Weights of a small GPT-style language model, trained from scratch on English Wikipedia: vocabulary 1512, 4221 steps.
MLP neurons of a small language model. Each row is named by its layer, matrix (up: input weights) and neuron, and shows model dimensions 0-63. Each number is 200 + 20 x the weight over its row's rms, rounded and kept within 0 to 999.
After each neuron's rows, "fires after" lists the tokens most often just before its 100 highest values on Wikipedia text that the model never trained on. A number after a token or word is its count.

L5.up339,189,201,208,202,231,233,189,182,187,204,194,193,187,212,215,204,222,193,204,180,192,221,215,201,175,214,178,198,181,133,206,188,238,220,181,218,216,203,206,202,187,195,202,168,203,203,227,221,182,211,252,178,185,171,211,182,219,197,183,225,182,210,146,197
fires after: "m" 14, " g" 12, " G" 9, " d" 8, "v" 7

L4.up405,203,205,176,202,166,197,208,194,237,216,184,219,198,225,224,219,172,175,226,211,193,188,180,227,195,191,201,189,195,177,168,245,222,184,163,206,164,203,202,153,187,232,185,197,195,247,216,254,211,215,203,183,221,208,188,190,177,201,192,191,203,184,192,179
fires after: " M" 21, " E" 10, " N" 10, " G" 8, "ol" 7, " J" 5

L10.up190,171,201,202,184,210,207,170,218,255,193,166,196,206,220,165,210,245,201,192,187,189,202,206,227,190,231,195,175,217,170,195,202,235,192,227,212,174,223,214,163,231,213,198,186,218,207,237,214,171,198,187,188,191,210,172,226,205,195,217,207,191,192,209,241
fires after: " of" 24, "|" 11, " |" 9, " in" 9, " stud" 8

L10.up277,202,210,162,212,210,196,217,227,219,211,188,204,180,252,206,166,232,201,251,172,197,169,198,245,218,195,217,194,242,211,209,196,223,208,188,194,193,163,195,231,219,200,206,186,202,223,187,205,190,187,213,190,236,212,203,202,216,205,169,206,197,193,179,240
fires after: " L" 28, "-" 11, " Total" 7, "L" 6, " New" 5, "S" 4

L7.up27,201,188,167,222,145,197,195,203,189,184,181,216,177,201,217,198,170,196,162,214,187,221,202,197,206,220,209,191,208,207,173,204,216,187,206,193,212,171,184,205,207,216,171,213,241,209,220,188,230,231,178,229,217,179,197,216,198,205,173,210,203,187,208,168
fires after: "==" 26, "-" 13, " " 9, "===" 7, " p" 6

L4.up477,196,183,206,206,173,246,236,173,209,204,192,205,199,200,211,180,193,230,200,228,167,221,197,198,174,185,187,190,227,211,207,188,231,196,221,203,205,206,198,189,203,228,234,195,151,187,214,215,205,213,172,193,213,215,210,166,155,180,202,203,229,208,198,191
fires after: "k" 16, " B" 16, " M" 15, "z" 6, "ick" 4

L7.up436,216,234,201,210,235,217,204,206,212,198,194,233,182,217,214,147,219,193,196,213,204,233,187,186,225,200,199,203,196,225,182,144,206,232,191,225,187,202,184,221,192,196,192,210,197,179,211,229,217,173,205,204,232,193,206,186,207,195,224,194,207,193,230,165
fires after: " st" 19, "b" 13, " s" 9, " r" 8, " design" 5, "s" 4

L5.up402,188,197,213,185,209,186,217,214,184,200,218,183,194,179,212,220,195,196,158,212,210,194,201,209,200,231,213,162,242,192,168,210,221,215,185,171,144,232,198,207,197,176,177,200,198,211,214,222,204,199,192,206,205,219,213,174,210,224,183,213,224,264,217,196
fires after: " B" 17, "us" 14, " b" 14, " l" 13, " L" 9, "B" 7

L7.up987,231,217,186,211,231,182,215,186,164,216,195,200,210,231,225,188,184,172,226,219,178,217,183,215,219,217,167,206,228,217,229,226,191,213,208,232,212,165,228,204,209,154,216,169,207,206,177,232,229,208,237,175,180,204,210,193,178,202,185,177,206,177,216,201
fires after: "er" 19, "at" 16, " D" 6, " per" 4, " Car" 4, "il" 4

L9.up52,198,201,220,248,200,212,243,182,194,215,168,226,194,197,194,220,148,204,180,222,202,176,210,188,155,216,171,190,208,198,205,194,221,207,188,229,197,211,188,203,227,197,191,228,239,201,180,181,221,208,179,177,213,186,205,196,198,242,175,189,226,204,200,199
fires after: "-" 18, " S" 8, " g" 8, "ity" 7, " T" 6, "ation" 5

L2.up214,182,193,217,167,212,221,190,189,239,224,220,212,194,230,178,220,222,189,201,209,212,199,179,226,173,242,186,198,222,178,195,176,243,227,189,195,183,192,206,206,223,200,191,236,190,192,214,200,207,211,226,212,195,213,208,192,190,188,207,209,175,237,206,175
fires after: " s" 30, " f" 25, " S" 9, " inv" 9, " F" 7, " Ch" 6

L2.up471,211,198,223,188,213,196,215,183,225,182,186,193,181,233,195,203,231,227,233,201,176,216,217,192,219,212,184,221,199,188,212,212,205,208,202,270,211,163,194,178,199,200,187,202,191,208,156,176,208,183,159,196,201,215,201,204,191,233,192,169,203,182,185,179
fires after: " c" 31, " C" 17, " sc" 7, "cc" 6

L4.up258,206,214,211,192,154,232,205,233,193,211,163,175,195,210,195,174,218,194,212,186,175,255,214,221,170,194,194,229,200,213,200,200,189,200,182,195,199,207,227,207,193,218,214,198,196,192,218,189,207,176,255,204,208,210,179,206,209,154,218,153,212,188,199,183
fires after: " L" 31, "unn" 9, " D" 7, "in" 6, "l" 6, " d" 5

L4.up110,183,208,222,214,223,200,206,203,185,217,211,180,198,185,178,207,203,198,168,212,202,191,183,173,162,198,201,208,182,202,177,229,233,180,175,196,228,195,207,173,184,222,211,216,214,206,182,209,183,232,227,217,216,182,159,173,161,197,171,206,232,183,187,136
fires after: " b" 21, " l" 9, " L" 8, " m" 7, "t" 7

L2.up12,182,233,203,175,181,167,172,181,222,182,247,188,221,185,209,223,259,191,186,255,206,160,212,218,188,206,166,202,203,186,176,198,203,213,212,205,207,161,208,202,224,191,210,212,209,191,196,206,220,210,204,198,227,202,216,173,193,197,202,221,201,226,219,132
fires after: " s" 35, " S" 11, " pro" 8, " E" 7, " pre" 5

L7.up874,229,165,167,191,209,225,178,197,181,197,202,196,244,196,222,188,200,158,213,214,192,214,193,206,202,188,213,165,181,207,179,180,192,218,147,228,223,184,206,229,199,221,214,217,203,170,181,243,216,195,215,203,204,206,195,198,206,181,172,197,206,185,203,200
fires after: " b" 19, " M" 10, " Count" 9, " m" 8, "att" 8, " B" 7

L5.up845,202,211,206,183,187,206,197,218,166,213,219,178,184,169,193,198,205,203,197,236,201,193,234,224,203,190,180,197,185,188,211,217,212,185,178,202,167,240,219,238,182,184,193,202,186,187,205,212,209,214,195,202,189,178,170,200,210,211,171,218,224,218,211,178
fires after: " D" 27, " B" 23, " K" 11, " b" 8, "eb" 8, " J" 5

L5.up179,185,189,181,199,190,156,202,188,213,167,164,161,199,211,237,166,211,172,213,188,228,228,211,210,214,184,173,177,208,239,225,175,263,199,207,190,183,202,193,207,190,224,214,212,204,234,187,206,223,187,225,213,219,202,190,183,207,211,179,192,224,202,212,218
fires after: " L" 35, "-" 19, " U" 9, "ail" 5, "ver" 4

L2.up712,169,217,191,201,172,217,192,177,231,209,216,218,174,203,223,190,213,175,185,200,194,213,208,247,199,203,211,180,222,180,169,212,216,187,192,236,157,199,200,175,219,204,206,195,162,232,215,201,225,228,159,216,205,186,207,184,208,175,197,174,183,197,209,196
fires after: " R" 34, "ang" 11, " J" 8, " C" 6

L4.up726,186,212,178,170,222,211,188,211,190,208,180,214,195,188,190,224,235,178,186,215,182,205,192,215,182,200,200,206,204,186,172,219,208,208,189,175,186,157,193,187,188,218,213,218,178,183,179,164,187,173,199,180,213,198,235,197,205,219,231,179,205,219,211,166
fires after: " S" 42, " s" 13, " c" 12, "re" 9, " b" 7, "S" 6

L4.up232,203,215,188,217,176,205,234,188,251,199,179,220,180,212,188,184,215,189,229,242,226,243,206,183,198,183,187,185,198,206,213,211,187,205,207,204,204,179,199,198,206,225,178,190,193,228,194,181,228,205,198,195,237,136,195,201,210,194,182,204,201,183,180,193
fires after: "ip" 12, "ord" 11, "c" 9, " R" 8, " Mar" 7, " cl" 5

L2.up778,184,177,235,233,209,189,217,201,203,222,160,212,208,188,208,188,184,179,218,229,169,178,201,226,236,218,217,209,233,206,203,205,219,174,208,171,166,197,208,197,201,189,213,231,188,202,185,210,166,174,210,222,203,194,184,188,187,183,229,184,209,185,201,184
fires after: " |" 48, "." 15, ")." 6, " (" 5, "|" 5

L5.up872,207,223,211,212,161,194,197,168,189,219,193,193,180,216,190,163,155,206,224,173,168,220,219,202,189,198,190,216,183,196,202,214,220,208,187,192,197,166,197,221,210,184,228,213,203,170,242,159,222,215,207,185,203,198,194,181,171,193,186,193,211,200,179,199
fires after: " D" 20, " d" 17, " O" 11, " " 10, "ography" 7, " career" 4

L7.up568,175,203,197,205,189,184,219,191,176,243,218,190,207,182,167,210,220,182,184,185,185,226,184,222,190,217,161,184,197,202,220,185,190,206,217,213,205,224,184,228,207,246,193,225,210,246,190,220,215,212,212,208,239,184,196,175,201,192,193,205,212,209,184,189
fires after: " L" 36, " l" 8, "l" 6, "L" 5, " was" 5, " " 4

L2.up545,192,241,216,196,191,232,202,185,230,200,217,201,194,233,189,175,213,220,192,174,214,209,227,196,218,200,208,188,201,212,208,220,201,234,179,206,181,204,217,190,225,209,207,190,182,179,215,215,208,189,259,235,242,198,176,181,202,211,159,168,185,191,207,156
fires after: " B" 19, " R" 15, " met" 10, " C" 6, " D" 5

L7.up78,193,218,181,212,155,168,222,214,157,171,215,218,246,212,215,216,184,214,167,194,221,222,185,192,194,160,216,199,192,202,220,183,220,209,187,193,199,175,211,187,190,209,212,207,225,198,229,188,211,185,207,194,185,217,200,182,175,188,182,203,216,190,213,204
fires after: " the" 21, " v" 12, " M" 6, "v" 5, " V" 5, " m" 5

L4.up141,196,188,229,206,190,204,192,203,206,194,195,208,190,175,206,181,210,190,190,178,171,228,195,251,226,178,243,195,193,204,213,181,196,207,208,217,186,173,263,198,182,189,184,198,169,211,203,197,204,246,177,194,191,201,198,178,177,191,184,149,249,212,223,246
fires after: " L" 20, " W" 15, " X" 10, " J" 8, " R" 5

L5.up201,198,208,195,180,213,187,183,208,207,200,198,189,194,200,211,196,231,198,199,177,187,199,207,209,220,183,178,225,244,186,168,199,205,217,192,189,198,184,190,157,204,195,154,236,212,177,193,197,170,183,217,199,185,210,226,159,199,171,203,224,196,208,198,186
fires after: " v" 13, " l" 10, " inv" 9, " V" 9, "v" 8, " G" 6

L5.up299,221,174,186,159,195,189,254,185,192,222,211,218,229,196,205,182,184,216,192,172,204,193,236,188,203,211,180,215,200,224,204,213,214,205,197,217,194,170,195,207,242,183,198,169,175,227,176,207,193,184,207,192,195,211,203,220,195,174,186,228,213,216,208,188
fires after: " B" 23, "B" 14, "b" 12, " b" 9, " M" 8

L4.up261,182,239,222,195,181,212,214,203,181,167,217,189,168,238,211,195,199,218,204,176,193,210,218,195,179,209,215,189,237,175,206,188,251,220,161,198,199,179,245,229,170,212,205,230,205,196,227,192,228,206,218,187,207,207,216,209,181,170,186,178,194,171,178,188
fires after: " d" 22, " D" 17, "c" 7, "d" 6, "l" 6, "z" 5

L2.up75,189,222,252,172,176,186,217,216,159,183,219,160,201,204,196,188,245,206,190,200,187,190,170,230,216,225,200,210,225,211,203,217,203,194,179,203,193,237,221,216,236,182,237,193,224,176,181,185,193,217,220,224,206,218,208,213,199,172,210,228,199,213,210,175
fires after: " " 21, " v" 13, " f" 8, " ar" 8, " V" 7, "E" 7

L2.up195,215,200,208,190,230,184,190,196,222,165,226,220,232,229,217,192,230,202,212,202,161,197,215,209,213,202,215,230,198,207,184,201,194,198,205,210,208,140,226,196,219,219,205,202,186,204,185,180,199,194,212,211,223,169,201,229,215,185,228,185,170,182,243,183
fires after: " s" 20, " c" 14, " C" 13, " S" 12, " p" 8, " F" 8

L2.up25,231,212,224,207,201,220,205,204,198,196,193,134,175,200,207,216,177,147,209,190,199,211,176,201,219,215,208,178,139,219,180,221,205,224,174,176,227,185,223,209,205,180,211,192,199,176,181,226,161,169,223,193,199,200,195,176,181,179,230,181,206,187,188,203
fires after: " " 21, " M" 11, " D" 7, " p" 7, " the" 6, "enc" 4

L7.up829,191,168,196,231,179,227,222,206,226,184,180,163,211,199,193,157,179,185,169,216,184,232,185,247,204,201,205,154,185,201,190,187,204,202,194,203,226,147,179,183,223,211,195,196,183,232,171,214,206,197,204,190,194,234,196,200,203,173,213,147,200,198,203,208
fires after: " l" 16, " S" 14, " M" 11, " t" 6, " pl" 6, "l" 5

L5.up554,172,195,198,197,201,238,187,204,227,173,179,202,189,202,205,195,180,211,216,201,167,204,182,173,192,193,229,225,158,170,194,156,232,189,162,218,174,215,201,208,188,199,217,197,203,198,222,169,161,193,224,218,162,181,181,181,218,245,201,206,206,195,219,186
fires after: "m" 12, "g" 12, "d" 10, "p" 9, " Pr" 7, " G" 6

L2.up299,211,222,217,198,189,189,216,169,234,219,174,204,206,204,190,196,194,200,193,226,226,236,182,202,190,213,234,189,166,200,236,196,186,240,198,203,183,164,225,183,209,206,190,209,158,196,172,143,214,219,192,205,237,171,190,206,186,217,204,187,204,221,207,220
fires after: " O" 42, " M" 10, "ou" 7, "O" 4, "'," 4, " R" 4

L4.up444,205,175,201,223,222,170,205,195,240,200,203,198,183,204,188,236,216,164,239,226,169,211,189,230,203,172,206,209,187,210,205,225,214,230,176,237,204,199,191,199,222,195,216,181,170,223,173,206,181,203,218,224,210,226,187,209,165,230,190,186,202,184,188,212
fires after: " t" 16, " B" 13, " g" 11, " T" 11

L5.up924,230,201,202,213,160,231,167,189,200,203,179,185,204,193,226,187,196,198,202,212,224,214,209,221,216,184,161,188,214,183,187,213,204,184,165,217,244,230,193,192,214,171,209,213,198,197,234,183,180,206,190,217,210,230,222,187,210,175,203,206,195,226,221,212
fires after: "′" 23, " pl" 9, "." 9, " (" 8, "ol" 8, "°" 5

L2.up433,213,167,207,175,223,173,190,177,189,181,200,222,214,191,198,202,171,213,204,183,208,184,193,204,176,192,203,181,224,192,156,233,177,188,202,179,207,205,187,175,185,199,214,222,172,205,205,234,231,225,217,170,190,215,182,192,182,186,219,203,179,194,213,186
fires after: " M" 31, " Dem" 13, " m" 11, " f" 11, " N" 9, " pl" 5

L5.up700,195,218,244,211,200,219,175,166,231,206,217,210,210,193,195,201,205,186,175,219,188,243,180,203,186,209,204,211,233,189,194,200,245,228,235,202,162,224,186,186,228,211,211,214,221,179,213,189,179,190,188,231,247,203,202,175,197,173,177,163,191,230,195,201
fires after: " re" 19, " Bl" 13, " R" 12, " Wh" 6, " C" 6

L5.up195,196,175,180,213,222,218,185,182,261,208,181,253,175,162,184,176,212,187,198,230,187,176,221,208,188,157,225,210,235,220,168,192,222,202,195,203,201,193,217,195,202,175,190,183,176,205,220,209,241,168,175,218,189,214,232,188,180,224,176,218,180,204,222,164
fires after: " V" 18, " P" 15, " K" 10, " F" 7, " life" 6, "areer" 5

L2.up962,161,224,201,224,192,203,194,151,219,177,196,215,146,180,203,173,190,200,214,190,207,180,206,172,207,187,224,222,208,176,199,173,238,211,200,204,219,201,176,213,209,158,155,185,193,206,213,209,166,184,220,179,188,225,181,228,191,233,179,193,173,225,220,186
fires after: " F" 30, "g" 12, " V" 8, " St" 6, " G" 6, " T" 4

L4.up363,187,209,180,217,203,189,198,190,173,198,181,210,195,188,224,194,194,183,187,173,211,200,203,181,203,205,195,222,190,203,182,211,235,211,176,188,182,194,194,197,182,215,230,204,193,199,204,198,203,200,209,197,175,220,198,219,242,208,204,228,220,211,193,150
fires after: " w" 16, " wh" 12, " s" 11, " e" 11, " W" 9, "o" 5

L9.up767,192,192,179,221,176,208,211,194,189,155,200,217,233,189,191,233,227,223,202,193,178,196,179,163,190,192,177,219,204,202,181,194,239,206,194,221,197,187,225,205,202,184,199,187,243,213,197,198,205,194,235,233,174,191,177,201,176,143,228,161,190,173,197,207
fires after: " the" 26, " E" 9, " in" 7, " a" 7, " Con" 4, " D" 4

L4.up216,233,192,166,170,186,227,191,235,222,186,206,211,201,202,187,201,202,192,173,202,201,233,214,202,222,224,163,193,159,208,192,193,210,201,174,223,214,171,208,226,216,191,202,213,179,203,197,215,212,164,215,154,198,203,205,181,212,204,216,235,214,221,193,206
fires after: " B" 20, " M" 10, " m" 8, "g" 6, " G" 5, "ach" 5

L7.up607,218,191,208,190,187,194,181,214,186,215,186,202,175,187,229,223,188,211,198,184,209,199,176,207,220,215,196,188,198,179,226,184,191,182,193,194,188,206,195,236,201,219,176,257,231,227,219,199,211,241,220,191,167,194,171,208,189,201,199,186,203,172,170,178
fires after: "," 40, "–" 7, ")," 6, " and" 4

L4.up584,194,184,189,214,241,192,197,212,209,224,194,220,162,197,169,236,201,175,217,210,195,201,202,202,169,196,196,203,194,186,181,182,238,215,209,209,223,218,206,200,228,188,182,207,199,187,174,197,174,200,202,234,229,183,195,177,170,199,163,197,235,203,219,205
fires after: "." 17, " g" 15, " T" 10, " G" 9, " t" 9

L4.up360,212,192,203,218,182,232,192,198,240,185,205,177,160,201,161,197,192,203,228,214,171,199,203,170,213,163,197,175,193,195,212,220,157,222,199,219,250,196,210,229,236,182,202,197,192,155,193,189,193,189,196,195,189,177,233,203,225,175,152,151,211,183,194,181
fires after: " ad" 20, " P" 14, "ip" 12, " cl" 7, "or" 7, " Ad" 6

L4.up462,150,171,205,193,186,202,211,185,195,201,203,172,184,204,199,157,173,220,193,261,163,211,191,182,168,175,207,174,174,179,184,211,188,214,197,179,171,241,213,187,213,205,192,179,223,219,218,217,195,166,178,225,215,165,220,200,183,199,208,200,177,211,194,195
fires after: " l" 13, " c" 13, " loc" 11, "ol" 10, "and" 6, " School" 6

L2.up377,208,161,204,231,216,232,194,173,194,202,190,239,235,232,215,186,241,199,215,194,187,188,204,171,223,204,206,229,209,200,209,179,160,229,195,187,188,165,177,205,227,199,190,232,206,188,203,213,192,216,186,222,221,154,165,175,207,190,208,162,164,191,234,168
fires after: " R" 20, " N" 15, "ort" 13, " s" 5, "on" 5

L5.up725,200,250,220,225,179,228,184,222,201,221,213,220,202,203,208,173,210,195,165,226,173,232,159,230,209,192,210,222,211,210,192,136,180,204,198,216,185,179,211,209,184,208,226,176,187,201,176,200,223,234,210,235,195,209,210,195,212,212,195,202,201,215,191,192
fires after: "ro" 10, " s" 10, "ir" 9, " st" 9, " S" 6, "ok" 6

L9.up342,203,200,198,188,242,184,200,215,188,211,203,173,179,209,191,170,202,204,196,218,202,197,225,205,202,211,217,196,196,201,211,230,183,233,219,231,203,240,217,219,189,167,138,225,200,222,197,214,176,185,197,222,191,216,192,167,210,209,223,177,217,207,195,214
fires after: "\n" 21, ")\n" 15, " |\n" 10, "ens" 7

L7.up506,206,213,214,200,219,185,210,182,202,220,176,217,189,212,218,195,201,174,223,217,150,212,190,203,190,212,185,176,214,208,211,180,208,166,218,178,178,215,212,178,227,209,206,194,223,171,186,207,203,190,220,171,186,217,178,211,176,218,223,241,170,177,173,215
fires after: " |" 50, ";" 12, " Y" 7, "|" 4

L4.up812,180,205,209,213,191,178,204,173,174,186,213,210,200,181,230,148,194,175,185,201,197,212,195,171,203,201,209,235,213,199,200,205,199,212,194,179,209,201,162,210,187,175,187,233,207,198,181,200,229,237,176,188,187,193,235,204,199,205,204,186,215,227,211,188
fires after: " W" 22, " w" 14, " V" 10, " S" 9, " G" 7, " C" 5

L2.up270,157,182,234,207,163,218,220,200,205,218,202,248,218,216,180,202,181,226,169,220,186,174,139,179,197,176,213,191,206,194,184,205,202,204,212,218,210,202,214,206,247,201,214,236,212,208,240,198,165,214,159,227,230,206,189,182,198,219,213,229,218,153,206,180
fires after: " in" 17, " during" 13, "k" 9, " of" 9, " M" 8

L2.up1009,191,222,198,196,200,219,176,229,237,210,190,182,199,194,181,185,223,207,166,175,212,202,214,215,216,183,179,205,203,199,226,193,174,182,193,218,219,181,211,246,224,219,201,207,199,212,202,197,220,195,197,227,160,202,198,219,192,187,215,202,222,205,169,184
fires after: "," 34, ")" 16, " known" 15, ")," 5

L2.up593,205,236,168,239,212,217,216,218,233,235,208,183,210,198,233,197,217,206,214,233,208,231,207,179,171,200,203,210,219,235,185,200,235,226,197,194,204,215,185,179,208,195,184,207,207,174,212,209,209,170,189,198,216,168,183,205,222,227,206,191,176,238,199,187
fires after: " R" 33, " b" 14, " B" 10, " V" 8, " Wh" 6

L5.up205,236,189,244,209,195,185,202,195,199,232,207,194,210,233,187,210,172,211,222,184,198,191,202,197,182,183,225,194,176,205,203,235,207,213,198,171,189,171,190,200,220,197,223,220,200,226,204,210,161,214,201,175,198,219,192,185,179,179,195,192,188,175,194,211
fires after: "ec" 21, "icip" 13, " Sec" 7, "enc" 4, " p" 4, " Un" 4

L5.up931,204,209,206,193,220,226,221,205,200,190,193,173,208,193,215,209,199,173,179,199,160,202,178,213,196,208,189,211,203,221,207,192,216,224,201,204,244,211,201,200,165,190,198,207,224,199,150,198,165,216,198,210,226,171,211,207,183,167,220,171,237,194,201,198
fires after: " W" 30, " M" 12, "W" 8, " G" 4

L2.up704,208,199,186,210,162,243,203,194,225,188,168,202,184,225,206,190,175,198,206,201,182,217,155,204,212,194,206,179,182,216,230,194,209,180,183,164,208,199,188,191,229,215,217,188,182,177,178,211,200,204,185,174,177,172,195,188,220,227,187,201,208,201,184,199
fires after: " m" 18, " S" 15, " M" 9, "at" 5, " s" 5

L4.up834,197,242,207,216,205,215,194,198,213,174,220,243,191,159,191,215,204,195,177,175,216,213,194,232,190,225,210,178,208,226,209,172,234,185,167,225,210,189,239,217,165,194,169,203,196,206,197,221,206,212,191,173,191,173,191,219,212,220,206,181,207,193,186,180
fires after: " T" 27, " G" 9, "ok" 5, " W" 5, "T" 4, " J" 4

L10.up793,208,217,210,166,218,208,211,173,198,163,183,200,137,182,196,194,192,201,187,195,188,220,211,180,184,228,195,192,174,212,217,205,212,258,230,157,197,197,194,247,168,193,194,201,209,207,184,228,191,206,176,190,183,185,202,160,200,198,232,202,190,190,188,198
fires after: "\n" 38, ")\n" 18, "E" 4, "ts" 4, "D" 4

L5.up229,184,183,222,197,223,195,211,208,193,211,229,200,153,237,187,162,210,216,202,163,208,206,203,203,186,220,179,184,176,185,194,196,227,188,164,198,218,202,186,192,205,200,207,201,230,189,177,220,213,195,219,169,219,198,192,185,222,189,214,200,207,193,213,222
fires after: "u" 15, "m" 11, " Gu" 10, " reg" 7, " gu" 6, "v" 5

L5.up157,194,201,194,196,192,207,181,226,210,180,177,190,187,174,190,220,179,203,194,201,233,204,209,226,207,237,204,185,198,202,189,194,222,206,228,185,241,164,196,202,172,189,205,196,225,197,189,246,159,181,209,200,191,204,188,177,204,184,231,217,193,204,214,178
fires after: "b" 22, " b" 16, " " 7, "att" 7, " M" 6

L5.up74,224,225,185,174,158,229,199,231,184,147,186,175,200,191,185,190,209,177,202,173,193,182,204,189,210,169,231,233,203,169,230,219,214,186,183,216,207,202,256,168,199,214,219,198,208,219,214,195,199,204,211,199,222,202,195,191,180,172,224,160,200,196,205,168
fires after: " L" 16, " the" 13, " l" 8, " D" 8, " s" 6, "em" 4

L4.up973,238,188,194,221,177,182,192,220,224,211,189,239,168,197,231,231,227,190,170,228,185,210,227,180,210,188,182,200,222,189,182,217,173,183,202,186,207,196,202,217,189,205,179,197,222,195,188,188,164,195,173,181,197,191,231,192,163,175,219,189,201,210,150,217
fires after: " v" 13, "|---|---|---|---" 12, "iv" 7, " h" 6, " c" 6, "|---" 6

L4.up192,199,191,186,218,225,214,190,196,204,195,234,180,159,216,203,180,210,160,208,198,201,238,205,189,225,222,205,183,198,202,182,179,209,241,189,195,198,206,215,194,169,216,198,162,200,206,205,191,235,208,216,179,171,223,209,138,184,229,199,189,223,208,198,208
fires after: " G" 21, " N" 18, " R" 11, "lect" 7, "n" 7

L4.up230,208,215,201,174,175,205,208,193,176,151,214,197,170,183,181,223,194,179,157,166,202,187,172,240,187,198,195,172,219,176,188,177,229,140,185,215,211,188,211,185,207,177,205,243,173,187,203,206,210,183,206,202,160,192,205,229,193,176,210,163,198,211,208,186
fires after: " T" 34, " J" 13, " I" 7, " Sh" 6, "se" 6, " D" 5

L9.up859,219,210,199,238,195,227,204,208,204,204,189,178,180,195,200,177,227,213,227,170,196,205,244,204,248,203,169,164,205,196,215,236,187,222,222,209,231,178,205,210,205,190,175,206,188,184,211,201,190,205,167,209,173,210,192,213,193,197,239,178,216,191,218,195
fires after: " the" 17, " |" 16, "|" 5, "A" 5, " a" 4, "on" 4

L4.up807,234,182,195,212,209,172,218,158,241,218,220,175,203,252,222,183,190,177,219,119,210,191,190,203,203,188,214,170,195,183,230,197,238,169,216,195,166,154,180,211,229,187,184,202,217,213,231,208,179,167,202,198,197,203,189,193,166,219,196,189,210,195,201,200
fires after: " o" 12, "ec" 12, "and" 11, "amp" 8, " Sec" 7

L4.up778,188,186,195,201,209,217,187,219,204,187,170,220,232,194,221,193,224,196,213,208,201,174,179,208,206,168,204,207,191,197,189,170,211,181,185,234,205,234,185,189,193,204,162,183,231,208,203,178,214,236,199,188,198,159,217,241,183,230,191,228,191,211,161,184
fires after: " k" 15, " st" 13, "r" 11, " St" 10, " Ar" 10, "ig" 6

L4.up240,231,185,209,221,191,182,220,207,183,229,181,196,176,232,175,192,214,168,183,194,192,198,209,201,219,240,201,205,172,162,174,195,206,253,184,197,231,225,223,218,173,174,210,165,192,184,158,211,199,193,210,195,185,211,218,175,206,170,196,186,249,196,201,196
fires after: " G" 20, " l" 15, " M" 10, " N" 8, " fin" 6, " g" 5

L4.up54,203,201,216,219,202,211,173,214,201,206,182,194,185,177,168,202,212,223,195,197,202,189,204,210,158,206,154,193,189,195,208,218,222,194,194,218,223,181,190,211,187,197,186,239,230,170,196,191,181,180,211,211,208,168,176,203,212,197,187,185,215,180,185,177
fires after: " E" 45, "-" 8, " S" 5, " and" 4

L9.up367,172,208,169,218,153,199,183,179,194,181,194,219,227,167,253,203,198,210,204,224,188,208,202,181,208,193,216,206,213,203,178,215,210,163,177,185,190,181,176,262,221,215,198,197,190,203,198,198,176,215,194,190,189,199,188,231,175,194,195,208,202,196,203,197
fires after: "==" 26, " " 15, "-" 9, " T" 6, "′" 5, "ong" 4

L5.up49,205,191,183,195,209,197,196,176,192,219,210,184,250,207,204,214,200,198,226,206,224,191,213,192,219,218,222,182,191,171,186,197,227,205,200,202,199,205,199,194,238,189,188,216,183,188,218,175,197,179,284,186,226,216,200,204,192,236,219,192,209,230,197,204
fires after: "it" 16, " f" 9, " Sup" 9, "if" 8, "al" 8, "ag" 5

L4.up563,187,147,185,223,194,167,195,199,176,192,188,218,219,210,216,210,225,209,196,178,212,201,172,211,205,171,197,195,216,193,224,188,191,216,224,197,209,212,174,198,241,233,207,229,202,207,177,198,215,216,227,212,202,202,250,185,246,189,224,203,233,209,201,184
fires after: " m" 30, " L" 16, " l" 14, " M" 13, "l" 5

L2.up555,168,205,219,164,212,188,216,186,200,218,210,187,207,227,189,201,227,227,197,206,196,214,215,196,215,194,213,220,223,178,196,234,195,210,185,222,220,202,197,183,209,216,216,190,234,190,176,166,190,216,239,196,218,193,199,166,183,163,221,206,228,198,192,178
fires after: " C" 19, " c" 18, " v" 12, " L" 12, " V" 10, " l" 6

L4.up403,187,191,173,193,215,182,195,180,219,182,231,240,202,234,203,167,223,199,197,164,203,215,192,173,212,208,226,218,223,186,204,193,217,193,198,191,185,195,212,200,199,203,193,221,199,188,196,185,171,168,221,199,213,201,205,173,198,179,178,187,201,205,179,184
fires after: " c" 20, " C" 16, " N" 15, " R" 7, "qu" 7, "ant" 5

L2.up927,211,205,175,216,246,186,174,208,209,216,207,184,204,221,191,191,219,220,189,191,197,216,190,164,210,197,218,206,211,199,181,198,214,221,214,194,188,191,233,182,238,209,186,226,211,175,189,154,178,207,206,242,230,178,213,154,191,200,203,162,175,203,202,201
fires after: " N" 21, " R" 15, " n" 9, " m" 7, " M" 6, " Wh" 6

L7.up476,185,177,218,200,178,199,191,212,180,224,163,182,207,193,242,174,193,151,232,213,181,237,173,229,187,171,176,191,173,222,194,246,232,201,188,186,182,233,181,216,181,177,227,222,173,233,172,181,167,185,207,249,192,206,213,207,214,223,215,232,191,205,207,215
fires after: "/" 20, "." 16, ":" 8, "-" 6, " /" 4, " (" 4